{
  "num_hidden_layers": 10,
  "hidden_size": 640,
  "num_attention_heads": 20,
  "num_key_value_heads": 20,
  "head_dim": 32,
  "intermediate_size": 3840,
  "vocab_size": 12037,
  "hidden_act": "quick_gelu",
  "norm": "layernorm",
  "norm_place": "pre",
  "norm_eps": 1e-06,
  "positions": "learned",
  "qk_norm": false,
  "attn_scale": 0.177,
  "bias": "qkv",
  "tie_word_embeddings": false,
  "parallel_block": false,
  "init": "normal",
  "init_std_qkv": 0.0208,
  "init_std_o": 0.00465,
  "init_std_up": 0.0208,
  "init_std_down": 0.0019,
  "init_out_by_depth": true,
  "optimizer": "muon",
  "learning_rate": 0.00111,
  "beta1": 0.95,
  "weight_decay": 0.069,
  "lr_head": 0.00552,
  "max_grad_norm": 2.0,
  "warmup_steps": 200,
  "schedule": "wsd",
  "decay_fraction": 0.568,
  "decay_shape": "linear",
  "final_lr_fraction": 0.0,
  "batch_tokens": 131072,
  "max_seq_len": 1024,
  "doc_mask": true,
  "train_tokens": 920300000,
  "max_steps": 7022,
  "dataset": "wikipedia_en"
}
MLP neurons of a small language model. Each row is named by its layer, matrix (up: input weights) and neuron, and shows model dimensions 416-543. Each number is 128 + 32 x the weight over its row's rms, rounded and kept within 0 to 255.
After each neuron's rows, "fires after" lists the tokens most often just before its 100 highest values on Wikipedia text that the model never trained on; "fires on" lists the tokens most often at its 100 highest values on Wikipedia text that the model never trained on. A number after a token or word is its count.

L4.up3204 [173 149  63 111  91 101 135 112 153 153 116  81 136  99 130 112 135  86  86 128 120  97 142  55 137 130 126 121 175 107  97 103 113 183 102 129 156 138 150 121 171 162  73 125 121  74  72 123 127 139 137 153 122 116 203 158 146 141 135 122  97 167 133 112 153 164 119 117 137 111  95 190 156  77 177 140  84 100 210 132  49 126 102 193 108 114 124 135 108 166  42  72 132 159 163 124  56  49  96 116  98  44 135 118 153 136 112  66  91 147 151 164 141 110 178 164  93  58 125 147 119 117 148 121 129 157 142 146]
fires after: "0" 51, "9" 4
fires on: "0" 15, "4" 14, "3" 13, " H" 10, " h" 9

L4.up716 [101 104 162 125 115 118 159 141 148 148 160  72 142 163 121 187 101 148 114  95 155 106  69 154 120 174  83 117 154 126 128 145 151 150  76 169 151 169 189 120 116 147 105 139 173 104  84 107 153 121 111 136 122 141 105 136 142 103 161 128 144 121 156 120 156 146 128 108 107 146 126 125 104 116 140 114 114 154 129 107 156 155 122 152 130  70 123 118 143 104  67 142 159 123 163  96 110 194  76 108 113  95 134 129 127 175 213  94 145 128 123 148 112 101 132 116  58 122 135 194 150 103 123 134  95  76 111  81]
fires after: "6" 16, "4" 13, "8" 11, "5" 11, "2" 10, "0" 10
fires on: "4" 20, "2" 19, "9" 15, "3" 11, "7" 11, "5" 9

L4.up1028 [161 135  86 150  92 104 126 108 170 159 156 188 156 139 101  92 177  88  71 137 122 117 189 164 122 137 166 147 103 129 160 115  83 137 142 139 154  73  95 192  81  45 125 105 157 110 132 172 130 129  72 128 164 107 125 154 117  81 126 148 105 173  58  97 112 157  97 113 178 140 119 173 120  89 125 132 121 123 119 176  60 125 106 134 180 123  74 112 133 118  85  95 137 149  90 220 136 121 149 131 119  95 150 133 123 161  61 145  70 141 147 166 140 165  91 204 175 183  88 111 134  99  89  85 139 165 127 139]
fires after: " " 92, "-" 5
fires on: "1" 39, "2" 30, "3" 10, "0" 7, "4" 6

L4.up182 [ 87 123 110 105  86 179 146  89 124 129 141 175  81 120 113 130  24 154  61  82 126 118 137 120 174 133 144 117  65  68 108 101 162 151 108 121  78 210 124 146 103 157 140 136 146  88 155 129  91  99  84 110 120 192 130 171 133 148 132 184 121  97 109 131 133  90 135 154  82 158 100  78 106  86  92 149 176 152 139 106 115 145 104 130 168 154 136 124 174 187  65  50 137 101 127  89  86  85  92 132 126 190 101 159 163  88 123 129 175 122 111  77 134 142 132 132 114 150 119 124  87 109 103 110 138  53 124  93]
fires after: " |" 70, " United" 5, ";" 4
fires on: " " 66, " States" 5, " A" 4

L4.up3505 [120 138  96  91 138 124 105 175 116  71 110 133 147 113 157 171 200 180 123 111 185 172  60 152 101 135  84  99 145 188 128 171 167  79 103 135 106 121 124  67 132  64 119 139 163 140 112 143 138 126 124 140 164  78 107 179  54 140 186 169  96  77 152 110 146 142 121 123 172  22  99 155 141 145 123  97 107 129 133 192 118  74 166 117 110 130 157 170 135 149 110 130 149 155  69 181 137  89 114 138 126 132 156 108 139 135 145 111 183 110 146 191  91 167 129 115 150  79 196 133 144 171 124  57 144 138 126 160]
fires after: " " 32, " |\n" 9, " file" 7, ")" 6, " Beijing" 5, "3" 4
fires on: " |" 56, " |\n" 20, "|" 6, "|---|---|---|---|---|---|\n" 5, "\n" 4

L4.up2194 [ 67 146 129 163 128 136 178 147 190 155  86 176 108 147 105 126 132 139 154 149 166  82 195  88 143 110  88  71 110 108 167 105 127 126  97 162  88 162 191  88 159 108 156 115 172 153 151 143 101  97 193 137 116 162 143 115 113 178 181 152 111 125 111 181 127 114  97 113 140  76  38  99  93 104  94 119 115 170  73 131 168 108 131 111 150  69 100 139 122 125  98 140  92 151 162 132  86 139 107  89  76  85 121 135 115 103 125 173  95 203 107 172 167  87 110 136 134 108 190  71 131 152  81 170  99 125 131 179]
fires after: " |" 54, ";" 15, "1" 8
fires on: " " 70, "-" 4, "″N" 4

L4.up1003 [ 79 101 133 155 143 124 115  93  80 148 158 122  86 107  94 155 109 162 123 153 180 200  91  98 148 117 118  94 123 153 108 103 126 175 174  87 139 136  89  86 138 125 152 127 116 111 163 171  40 128 116 133 132 136 153 177 119 165  98 141 153 203 107 115  95  92 117 139 170  93 131 147 158 127 141 161 140 106 141 109 165 150  87 115 111 149 175 156 100 137 113 158 151 139 148 177 178 141 245 148 132  87  97  88  59 135 142 133  78  35  81 113 117  50 115 168 169 139 161 109  74  98 157 142  87 199 129 108]
fires after: "1" 99
fires on: "2" 69, "0" 28

L4.up1311 [118 151 147 160 152 165 107  91 133 158 197 193 133 166 117  57 167 139 111 144 121 154  70  96 159  62 133  85  98 136 163 158 137 236 191  67 136 111 105 173 107 120 159 116  83 107 194 116 119 184 125 118 156  57  84 111 146  82  75 159  84 133 135 142 135 133 133 110 194 124 175 176 125  79 140  71 104 126  95 187 139 121 123 132 141 142  68 191 140 108 134 140 170 133  72 167  88  90 109 118 130 158 163 132 125 157  91 114 136 120 167 110 116 129 123 153 112  82 103 148  96 120 121 136 183 118  77 185]
fires after: " " 35, "–" 27, "." 12, "-" 8, " (" 4
fires on: "0" 56, "2" 14, "9" 5, "ass" 5, "4" 5, "7" 4

L4.up1793 [ 87 107 125 171 108 133 111  76 169 115 110  64  92 176 147 130  91 159 177 132 161 131 144  96 139 156  95  53 146 155 101  95 137 172 114 108 164 151 130 159  84 193 121 178 141  79  37 115 172 138 150 156 126 113 123 130 169 142 166 100 140  54 117 120 148 176 101 145  96 131 149 109 117 160  95 166 162 121 132  63 126 146 111 116 138  81 182 118 140 133 137 112 154 181 172 174 172 149 157  96 160 118 135 144 113 101 142 127 117 146 118 125 147 113  93 130 167 122 161 175 134 114 130 135  88 178 148  90]
fires after: "1" 60, "0" 19, "5" 5, "6" 5, "3" 4
fires on: "1" 42, "0" 28, "3" 14, "4" 6, "5" 4

L4.up2824 [153 165 126 102 130 125 122 113 132 116 215  88 111  88 116  76  63 128 172  88 127 152  87 115 152  80 116  44 179 165 136  96 149 176 143 179  92 115  86 133 126  99 128  96 126  96 163 177  94 141  87 101 153  85 114 107  73 163 169 114 122 139 127 124 114 132 155 148  98  53 148 116 140 167 107 140 144  98  90 119 195 159 140 154  86 117 191 159 130  93 110 167 152 157 191 197 167 149 209 143 100  99 142 115  42 126 132  93 112 159  99 161  70  99 166 204 191 152 143  93  61 136 132 128  81 173 150 136]
fires after: "1" 87
fires on: "1" 21, "7" 17, "2" 13, "5" 11, "3" 7, "4" 7

L4.up2713 [113 187 105 120 132 152 142 118 117 137 137  98 108  98 143 156 107 103 183 107 137  91  86 116 149 120  90 110 143 121 154 170 122 133 188 131 167 133 158 106 117 149 154 144 155 110  74 153 132 176 168  44 184  86 121 101 134 111 153 105  98 120 113 118 152 103 223 117 169  84 103 132 125 114 114  68 182 166  97 134 143 105 114  84  91 114 145 138 105  88 103 138 133 144 123 134  99 167 126 136 144 123  95 127  98 109 161 138 186 184 146 163 139 141 125 190 126 107 141 110 143  94 147 129 141 108 133 203]
fires after: " |" 36, " |\n" 13, " " 11, ";" 5, "-" 4
fires on: " " 35, " |\n" 19, "|" 11, " po" 4

L4.up976 [108 131 145 126 123  91 121 175 135 143 139  64  96 160 190 129 155 110  87 118 164 153 158 116 174  80 109 146 147 129 137 147 131 177 198 112 115  50 100 102 153 116 127 139 143 117 135 185  92 171 229 150 172 124 157 133 118 162 115 126 105 141 164 148 157 112 122 113  95 128 116 104 150 156 152 137 162 124 110 112 126 160 117 105 158  84 158 143  94 163 175 128 130 166 182 179 154 178 140 124 115 116 143 133  91 154 151 105  99  27  93 150 131 129 122 171 116 124 112 141  71 144 128 109 144 189 146 134]
fires after: "1" 92
fires on: "2" 71, "0" 26

L4.up42 [157 143 207 182 182 112 107 116  45 140 143 152 122 117 143 111 175 120 134 128 188 167 120 153 154 109 164  76 117 109 190 156 161  99 145 155 158 144  98  86 166  60 184  97  65 188 224 123 110 142 120 111 157 151  57 136  69 149 136 136 117 113  89 131 111 128 121 130 140 157 143 148 131 203 114 146 160 129 110 192 166 111 133 142 114 167 104 126 129 116 151 213 138 109 135 120 149 154 112 184 133 115 166  92 114 132 114 165 137  91  82 118  43 145 100 187 173 123 159  83 152  72  91 146  98 160 137 170]
fires after: "1" 92
fires on: "9" 51, "8" 41

L4.up2542 [122 111 106 111 105  98 144 127 133 160  92 133 145 120 135  99  94 104  70  95 174 169 106 178 172 129 121  22 172 146 144 201  99 149 116 158 138 126 105  82  97 123 112  61 108 159 159 140 141 113 172 143 107 141 132 149 101 184 150  95 163  63 162 157 148  72 176 107  67 176 172 108 123 145 146 138 166 155  83 101 118 106 154 188  90 140 130  82  85 171 130  81 109  73  76 160 200 129 178 173 169 151 146 191 125 115  94 161 121 122 107 119 119 110 117 156 144 131 100 158 127 139  76  91 140  84 169  34]
fires after: "3" 17, "2" 15, "1" 14, "4" 10, "6" 9, "5" 7
fires on: ";" 38, "," 25, " -" 7, " |" 5, " and" 5, "-" 4

L4.up3692 [119 131 203 135  84 145 118  68 151  78 136 117  78  68  78 108 158  98 143  64 112 125 147 136 141  99 106 140 179  62 146 138 160 118 171 129 159 147  89 107 106 145 162 118 190  78  99 137 105 123  94  97  75 127 121 139  95 183 165  78 117 115 128 125 143 124 128  95 145 127 125  64  82 163 123 140 144 112 109  80 157  95  65  84 119 133 117 151 101 115 127 157 114  96 159  94 141 139 114 134  64 156  48 185  78 129 124 133 115 109 133 101 137  77 129 149 175  45 110 119 139  91 148 173 128 116  86  98]
fires after: " |" 22, " Apps" 11, " " 10, " Goals" 8, " Cup" 5, " Total" 4
fires on: " |" 65, " " 19, " Cup" 7

L4.up1658 [128  77 137 106 173 123 160 161  94 116 101 173 155 142  79  99 107  93 122 190 101 123  70  83  78 165 133 158 111 119  76 111 113 101 176 123 103 146 156  85 120 134  69 162 150 196 152  84 131 146  91 155 144 160 102 172 120 150 114 110 170  77 101 191  97 171 146  87 113 136 131  94 154 150 130 159 161 136  99 133 102 162 120 145  85 149  55 168 149 175 153 147  89 148  63  59  78 109 169 162 168 148  96  97 113  74 123 143 125 109 139 108 123 132 161 136 112 108 165 128 157  95 150 151 166 149 161  99]
fires after: "1" 38, " " 8, "," 5, " (" 5, " as" 4, "–" 4
fires on: "9" 30, "1" 15, "8" 8, "ake" 6, " in" 6, " before" 4

L4.up1237 [134 128 117 163  64 133 100 144 100 127 105 143 156 153  97  68 124  81 125 127 101 148 125 154 157 155 121  63 147 232 113 173 105 128  82 125 145  74  96 103 176 128 113 145 145 143 142  64 137  88 150 121 159  90 136 131 130 154 149  99 134 135  88 143 121 147 161 174 134 109 138 137 169 174 103 135 112  94 173 141 166 141 147  87  94 145 131 162 135 140 130 145 175 113 141 109 103  95 104 157 149 123  96  91 149 137 100 165 106 135 135 124 128 102  98 113 156 141  99 101  88  98 146 136 118 131 145 115]
fires after: " " 26, "1" 16, " |" 7, "-" 5, "2" 4, " at" 4
fires on: "1" 45, " o" 7, " e" 4

L4.up2782 [147 151 145 167 135  95 138 166 159 136  76 127 122 104 132 127 152 112 127 168  98 146 144 214 135  91  85 168 119 138 165 158  94 135 143 134 140 111  61 197 143  85 126 119 119  63 124 168 145 164 117 192 125 117 146 159 155 137  80 100 127 159 146 165 111 126 151  89 162 179 153 144 114  97  97 112 124 144 139  98 168 152 180 103 138 128 105 173 153 184 126  67 133 133 145 113 150 116  97  91 121 140 191 102 106 192  72  99 123 135 117 107  88 164 107 195 125  71 141 136 155 114 132  53 175  96 112 113]
fires after: " " 80
fires on: "1" 49, "2" 18, "6" 9, " firm" 5, "4" 4

L4.up88 [113 179 172 135  52 170  96  93 111 161 135 161  93 103  74 136 151  94 140 184 121 148 117 183 107 105 106  95 122 165 164 194 142  94 121 138 128  98  91 157 170 219 139  99 193 117 162 138 131 103 106  48 125 134 127 178 100 173 100 164 155  70 109 172 149 141 108  96 150 115 152 135 204  89  72 166 171  84 138 137 154 131  78 131  94 155 112 143 111 154 139  95 129 174 114  47 155  62 117  75 132 145 137 136  86 122 116 134 119  93 135 119 153 174 145 120 108 101 136  97 154 117 105 151 134 101 127 147]
fires after: " " 35, " |" 24, ";" 7, " Nominated" 4
fires on: " |" 32, " " 11, " |\n" 6, " from" 5, " work" 4, " —;" 4

L4.up2212 [157  65 146 123 150 144 112 143 132 124 109 174  88 102 113 129 153  96  72 139 131 137 109 133 146 169  89 177  99 130 118 137 104  95 103 179 130 172 146 134  95 125 104 118 132 154 128  57 136 120 150 113 174 115 163 120 125 171 135 129 142  86 114 133 128 150 101 177 120 154 113 151 138 160 108 116  88 127 124  82 160  76 161  83 125 160 170 104 102 123 127 154 119 101 100  98 122 154 126 101  89 184 169 144 131 156 114 150 177 165 159 137 145 203 175 117 124 149 134  94 185 174  69 158 121 126 195 129]
fires after: "2" 96, "0" 4
fires on: "0" 98

L4.up1779 [178 156 122 138 166 141 151 149 140 108 105 141 119 135 151 155 101 104 127 129 141 133 160  85 104  63 151 110 112 136  82 175 152  91 166 128  57 110 152 103  89  79 148 145 116 156 184 124 115 112 137 109  95 116 179  95 132 152  99 125  85 146  72  38  96 140 183  93 130 166  46 166 162 177 136 155 126 113 147 140  78 110 121 149 118  97  85 117 116 170 141 120 127 149 145 139 148 173 141 189 105  98  96 222 140 113  81 203 140  99 135 106  98 108 142 123 231 140 144 166 176 155 149  67 134 150 164 124]
fires after: "1" 87, " " 4
fires on: "9" 42, "3" 24, "8" 20, "7" 7

L4.up1554 [162 145  69 142 158 100 111 126 176 119 142 155 174 113 140 100 145 124  61 164 186 124 124 122 166 111 152 114 136 165  99 174 132 105  85 119 160 103 122 218 139 187 103 130 116 154 165 130 115 132 176 127 133 100 162 125 156 145 134 151 113 151 128  99 184 156 138 152 108 190  92 142  99 120 114  91 132 132 148 149  69 110 131 146 111 113 129 124 122 171  70 110 192  99 136 148  78 138 168 111  83 125 146 133 134 128  85  68  91 100  93  59 114  98  70 150 174 131 108  89 101 168 133  79 183 123 180 172]
fires after: " " 52, "\n" 9, " (" 8, "9" 6, "'\n" 5, "7" 4
fires on: "1" 64, "2" 20, "3" 8

L4.up2597 [140 158 174 107 131 134 100  79  72 159 167 145 142 148 100 160 185 114 121 155 189 171 139 122  87  76 197 177 140 114 106 121 166 163 158 115 159  89 107  97  92 101 132 151  51 122 172 158 118  89 122 146 149  93  96 110  87 131  19 113 105 113 131  74 160 104 172 139 110 153 149 130 120 120  63 156 155 110  87 187 181 148 127 113 104 113 102 137 111 102 123 135 108 203 175 124 165 155 180 126 132  52 115 119 143 142 140 189 118  47  80 125 141 145 107 163 155  51 153 121 121 117 114 124 122 139 124 169]
fires after: "1" 95
fires on: "0" 73, "5" 6, "4" 5, "9" 5

L4.up1146 [127 109 155 153 120 108 148  81  70 129 196 175  89 104 123 114 162 114 105 131 162 172  93 140 187  80 158 134  71 142  96  96 173 116 206 115 151 145  85 158 103  92 170 168 107  89 159 131 124 130  89 107 125 131  76 137 137 147 112 105  69 165 120 188  99 147  81 125 181 139 148 146 112 118 162 134 132  76 108 254 180 106  86 125  83 132 133 136 125 169 117 128 194 137  74 150 164  99 148 154 139 140 136 115 102 134 121 162  96 100 130 118 120 161 125 133 210 109 160 137 108 123 136 111  97 171 126  82]
fires after: " " 84, " (" 9
fires on: "1" 49, "2" 26, "0" 14, "3" 7

L4.up1325 [133 125 113 147 145 125 126  97 138 124 131 117 124 109 130  81 175 156 136 162 117 170 168 177 151  60 112 136 117 144 132 164  69 118 194 134 112 110  83 171 157 115  99 155  92 151 164 132 226 130 140 152 190  47  86  76 101 136  63 159  79 104  43 156 131  65 129 118 162  82  45  99 134 117 119 154 110  84  88 150 115 110 141 198 157 156 114 145 172 164 129 110 177 138  82 153 180 147 146 137  99 136 114  96 134 151 137  96 124 134 144 101 133 158 124 134 137 104 185 179 174  93 143  92 163  57 115 133]
fires after: "." 48, "-" 13, " " 6
fires on: "1" 19, "9" 16, "2" 16, "4" 14, "0" 8

L4.up589 [169 124 156 178 188 150  75 140  39 109 189 114 149 155 141 122 117 147 151 198 136 167 116 137 141 101 112 155 185 124 181 145 165 141 141 164 130  84 106  63 180 119 164 141 130 100 146 147 110 135 126 177 131 132  97 108  96 118 171 181 117  98  58 153 120 135 197 134 127 131 149 184 105 187  68 158 152 109 136 104 178 169 212  81 172 158 116 147 117  84 154 205 153 115 170  92 139 133 141 134 120 183 159 172  96 139  99  98 139 138 115 150 109 104 125 154 141  56 142 109 132  41  97 131  80 141 140 157]
fires after: "1" 100
fires on: "9" 48, "4" 21, "8" 15, "6" 6, "5" 5, "7" 4

L4.up894 [ 95 137 167 114 121 116 170 116 169 113 104 147 117  78 148 173 112  98 113 154 135 139 135 125 154 170  88 119 177 161  94 143 147  44  60  94 123 200 192 130  75 132 163 150 120 163 105 123  78 152 151 111 124 147 171 114  93 176 108 112 185 143 114  95  89 167 140 139  89  81 160 140 108 200 137 145 122  92 132 181  95  95 103 164  58  86 136 154 113 183 145 147 169 113  89 124 135 153 129 142 179 114  90 177 135 140 147 108 125 173 106 184 110 212 125  98 130 162  99 106 145 153  88  94  66 125  81 151]
fires after: " of" 11, " was" 11, " is" 10, " are" 9, "9" 7, "8" 5
fires on: " the" 38, "9" 6, "8" 6, " held" 5, "7" 4

L4.up1184 [113 133 191  67 128  80 116 161 125 177 117 157 109 200  92 104  82 117 137 131  88 112 152  85 191 118 138 142 154 156 149 168 127 121 116 144 139 160 137 136 130 120 149 118 143 156 172 110  91 115 135  82 149 139 122  85 148 158 136 183  63 130 148 161 147 173 163 116 119 100 115 102 105 162 140 118 156 161  93 148 112  94 193 142  66 123 113 148 166  98 152 121  84  78 170  98 123 141 128 118 133 110 125 176 154  98 169 152 155 148 123 166 124 162 185 166  80 130 149 146 140 168  85 158 119 106 127 135]
fires after: "1" 16, "2" 14, "3" 13, "8" 13, "0" 9, "7" 7
fires on: "-" 80, " -" 5

L4.up3116 [129 136 138 137 121 156 116 155 106 151 142 144 118  72 124 127 122 133 100 105 163 110  99  54 114 135 137 145 180 107  67 101 150 168 206 164 161 157 119 120 131 179 158  77 232  84 139  87  96 100 106 138  99 114 116 104 159 112 153 155 147 120  97 156 109 156 125 176 100 104 117 164 129 102 144 108 124 139 138 156 136 124 144 127 140  72 195  90 134  94 132 154  82 126 175 171 100 109 152 163 137 156 168 201 110 149  97 137 193 138  96  98 132 142 141 110 142  69 171 138 139  69  88 181 126 156 108  70]
fires after: " |" 69, ";" 7, " S" 5, " " 4
fires on: " " 75, "ø" 8

L4.up3415 [142 110 118 171 115  71 166 147 123 175  92 110 150 155 139 154 173 136  86  55 201 146 131 111 138 126 147 124 133 107  86 128 127 135 180 127 104 123 122 126 165 104  88 113 154  91  95 119 119 149 122 160 121  98 119 199  82 157 120  63 183 159 120 171 162  90 143 128  87  67 122 125  94 126 154 173 125  96 124 116 126 168 140  92 116 101 189  79 145 194 145 116 161 155 154 147 132 170 197 141  94 117 144  85 105 139 159 155 108  63  19 112 129 103 168 110 149 136 145 152 127 140 153 114  91 135 102 116]
fires after: "1" 39, "9" 13, "8" 12, "." 10
fires on: "2" 60, "0" 26, "1" 6

L4.up3822 [136 122 166 186 173 103 119  90  69  44 153 152 111  96 125 110 109 155  98 159 115 123 205 152 110 125 121  97 152 132 119 150 130  94  72  59 112 167 127 113 175 143 136  86 127  86 140 162 111 147  66 132 149 163 146 165  87 143 117 175  97 113  96 160  89  85 139 161 130 131  92 126 108  99 104 125  80 126 174 133  77  83 124 122 168 170 106 106 133  71 152  79 167  82 116  53 171 129  89 138 104 185  99  66  74 148 137 102  90 167 157 137 141 153 153 124 184 146 140 158 143  65 171 112 152 151 145 122]
fires after: " " 40, "." 11, "," 5
fires on: "1" 39, " He" 10, " " 8, " stated" 4

L4.up2897 [167 139 161 129 156  99 107 173  52 139  96 151 103  99 145 168 177 143 127 191  94 157  84  66 127  98 123  74 142 103 169 131 157  70 136 110 141 112 134 112 123 105 102 141 142 108 120 141 129 122  69 127 144 138 155 114  91 104 159 124 137 156 114 180  97 124 170 116  61 106 122 131 110 131 133 147 170 123 137 139 112 143  98 128  92 195 144 108  95 167 170 173 165  89 130 169  91 115 166 130 194 147 208 150 104 102  38 124 104  36 137 141 114 170 134 122  85  92  91 127 181  91 100 154 184 158 127 102]
fires after: "1" 77
fires on: "9" 69, "." 7, ":" 6

L4.up2759 [142 117  79 110 146 154 119 128 116 114  72 138 156 111 118 140  85 110 120 187  73  87 113 141 159 155 119 110  73  76 119 164 165 119 122 192 147  94 100 143 124  89 143 150 115 100 139 133 158 127  96 145 114 153 140 115 140  99 124 167  84 143 109 126  68 141  85 119 115 181 171 136 140 108 132  86  69 152 136 134 141  59 149 190 171 149  97 114 136 110 144 100 139  97 132  71  84 114  67 129 158 175 121 138 181 169 113 124 172 226 152 181  89 212 113  88 149 153 128  89 201 122 109 168 168 116 188 186]
fires after: "2" 77, " " 10, "0" 4
fires on: "9" 42, "8" 26, "7" 16, "6" 16

L4.up2397 [175 120 111 152 153  94 103 138  74  94  89 162  89 102 106 129 104 131 130 109 137 133 138 165 143 138  77 169 143 119 176 184 119 113 107 101 178 132  92  87 110 151 126  87 105 128 122  57 136 163  96 142 168 134  83 114 119 154 160  71 113 153  88 129 112 192 124 123 132 158 127 202 158 183 137  53 109 140 139 120 107  84 162 152 131 151 155  79 132 111 133 115 109  71 151  91 118  71 169  83 177 132 111 159  83 160  73 146 116 122 137 121  95 142 120  97  88  86 172 113 133 156  88 128  82 142 101 113]
fires after: "1" 28, " (" 24, "2" 11, " " 7, "'s" 5, "0" 4
fires on: "9" 22, "1" 21, "0" 15, "c" 7, " May" 4

L4.up3503 [124  96 186 183  72 179  63 162 131 182 203 203  98 120  91 163  88 176 109 164 106  70 123 148 202 117 137 114 130 113 105 115 157  95 104 210 160 187 123 122 153 166 136 160 127 150 117 116 142 146 153  74 153 103 133 135 138 165  81 112 112 134 102 180 124 133 137  91 163 168 111  94 144 125 112 117 113 158 138 155 180  59 124 147 176 194  98 147 131 136  76 160  93 140 131 177  95 169 179  70 125 111 117 112 176 154 155 129 155  95 122 127 117 160 115 104 103 148 137 111 134 119  80 139 159 129 128  98]
fires after: "2" 39, " (" 6, "," 6, " " 6, "==" 5, " a" 4
fires on: "0" 40, "2" 5, " United" 5, "As" 4, "S" 4

L4.up705 [134 118 133 155 123 106 105 146  98 107 135  84  78 117 144 113 161 118 122 148 167 169 179  94 110  75 133 102 161 181  93 117  97 179 128  63  66 140 153 123 118 149 118 152 107 105 126 131 137  99 135 129 142 111 133 103 136 100 147 108 181 151 134 153 147 146 117 113 177 117 109 139 125 197  84 127 120  46 128 107 113 165 120 133 129 103 172 136 114 116 113 120 161 183 133 173 131 139 165 131 153 108 118  71  60  98 123 158  74 100 107 106 122  88 166 151 142  91 123 182  81 168 159 146 107 113  87  92]
fires after: "1" 46, "0" 39, ":" 6, "." 5
fires on: "0" 100

L4.up3049 [ 85 123 158 166 112 103  86 144  73 168 118 109  76 147  64 139 153 198 138 179 162 128 144 125 119  96 119 170 176  81 126 161 166 131 135 132  89 122 124  65 133 125 131 170  90  82 123 206  56 135 136  56 139 160 110 154  63 170 153 126  88 144 120 118  81 101 145 113 118 134 154  99 103 197 141  68 183 122 115 157 115 176  64 127 154 124 154 141 104 168 152 149 157 123 114 114 158  82 180  78 170  80 115 146 130  93 154 128 125 124 105 115 144 111 125 167 130  69 135 102  88  77 136 148 166 133 106 158]
fires after: "9" 58, "1" 39
fires on: "9" 81, "8" 12, "7" 6

L4.up1930 [ 92 145 196 110 123 137 119 111 127 119 105 144 183 190 210 118 147 175 138 139 162 110 128 134 155 161 126 138 118 142 164 149 111 142 148 151 156 119 174 103 121  86 128  70 127 129 126 114 112 196 159 122 132 115 136 153 116 200 189 116 163 119 129 145 205 148 155 144 166 124 126 155 136 132  81 101 126 149  95 177 118 129 122 101 194 130 188  98 194 115  69 120  83 103 144 139 152 108 159 129  91  93 141  96  81 162 107 128 208 140 106 131 170 146  88 106  82 112  77 158 164 143 105 115 113 106  68 135]
fires after: "3" 13, "4" 13, "2" 10, "5" 10, "1" 9, "9" 9
fires on: "." 30, "," 14, ":" 13, "°" 12, "′" 9, ")" 7

L4.up1307 [167  92 132 142 161 115 134 185 156  97 161 185 141 136 214 154  87 144 152  83 144  99 100  91 133 161 156 143 130 135 123  94 199  87 109 153 145 142  97 161 116 132 112  78 141 108  88 119 215 145 127 144  90  73 162 112 123 155 159 113 124 115 111  78 104  90 132 176  91 151 100  65  59 160 128 117 110 119 112 102 162 145 167 122  99 202 118 106  90 117 154 112 131  90 152  41 145 161 155  71  97 162  95 138  86 114 103  84 133 197 124 130 111 117 156 132 115 127 139 102  67 143 127 122  97 124 182  72]
fires after: "," 21, "8" 12, "1" 10, "6" 9, "4" 9, "0" 8
fires on: "–" 43, " " 22, "/" 17, " un" 6

L4.up135 [ 52 146 146 169  66 197 157 126 124 139 129  98 144 122 151 176  61 150  90 103 118  75 119  86 137 101  83 153 164  96  87  98 108 139  98 154 186 109 137  90 150 126 118 180 108  88  69  97 156 130 147  98  80 180 107  95 153 135 151 139 141 114  99 170 110 102 101 129 125 140 104 174 157 140 131 108 126 168 163  82 167 153 142  74 131 122 121 142 148  85 111 159 130 140 185 137 106 194 127 125 162  95 168 117 103 153 147 122 125 120 131 164 187 149 156  94 161 136 130  93  95 149 140 139 110 157 119 133]
fires after: "5" 14, "0" 14, "2" 11, "6" 8, "3" 7
fires on: "p" 32, "+" 15, "m" 5, "c" 4, " g" 4

L4.up3201 [154  94  89  97 128 148 110 107 201 172 125 112  81 135 192 144  99 153  57 108 103  91 123 173  91 170 104 131 154 153 121 140 139 141 113 170 147 159  81 173 121 143 120 174 120  93 126 132 172 179 143  96  91 132 151 175 110 152 136 117 125 112 143 138  71 129 148 116 117 125 146 152 149 129 133  91 163 147 133 141 112 159 155 164  94 173 110 129 128  94 132 128 130 100 190 154 127 125 149 119 129  98 111 148 128 113 163 116  50 180 136 145 158  92 149 151 117 140  63 126 174 194 143 156 132  73  79 125]
fires after: "6" 21, "8" 16, "7" 11, "0" 8, "9" 8, "4" 6
fires on: "5" 23, "0" 15, "4" 10, " (" 7, "6" 6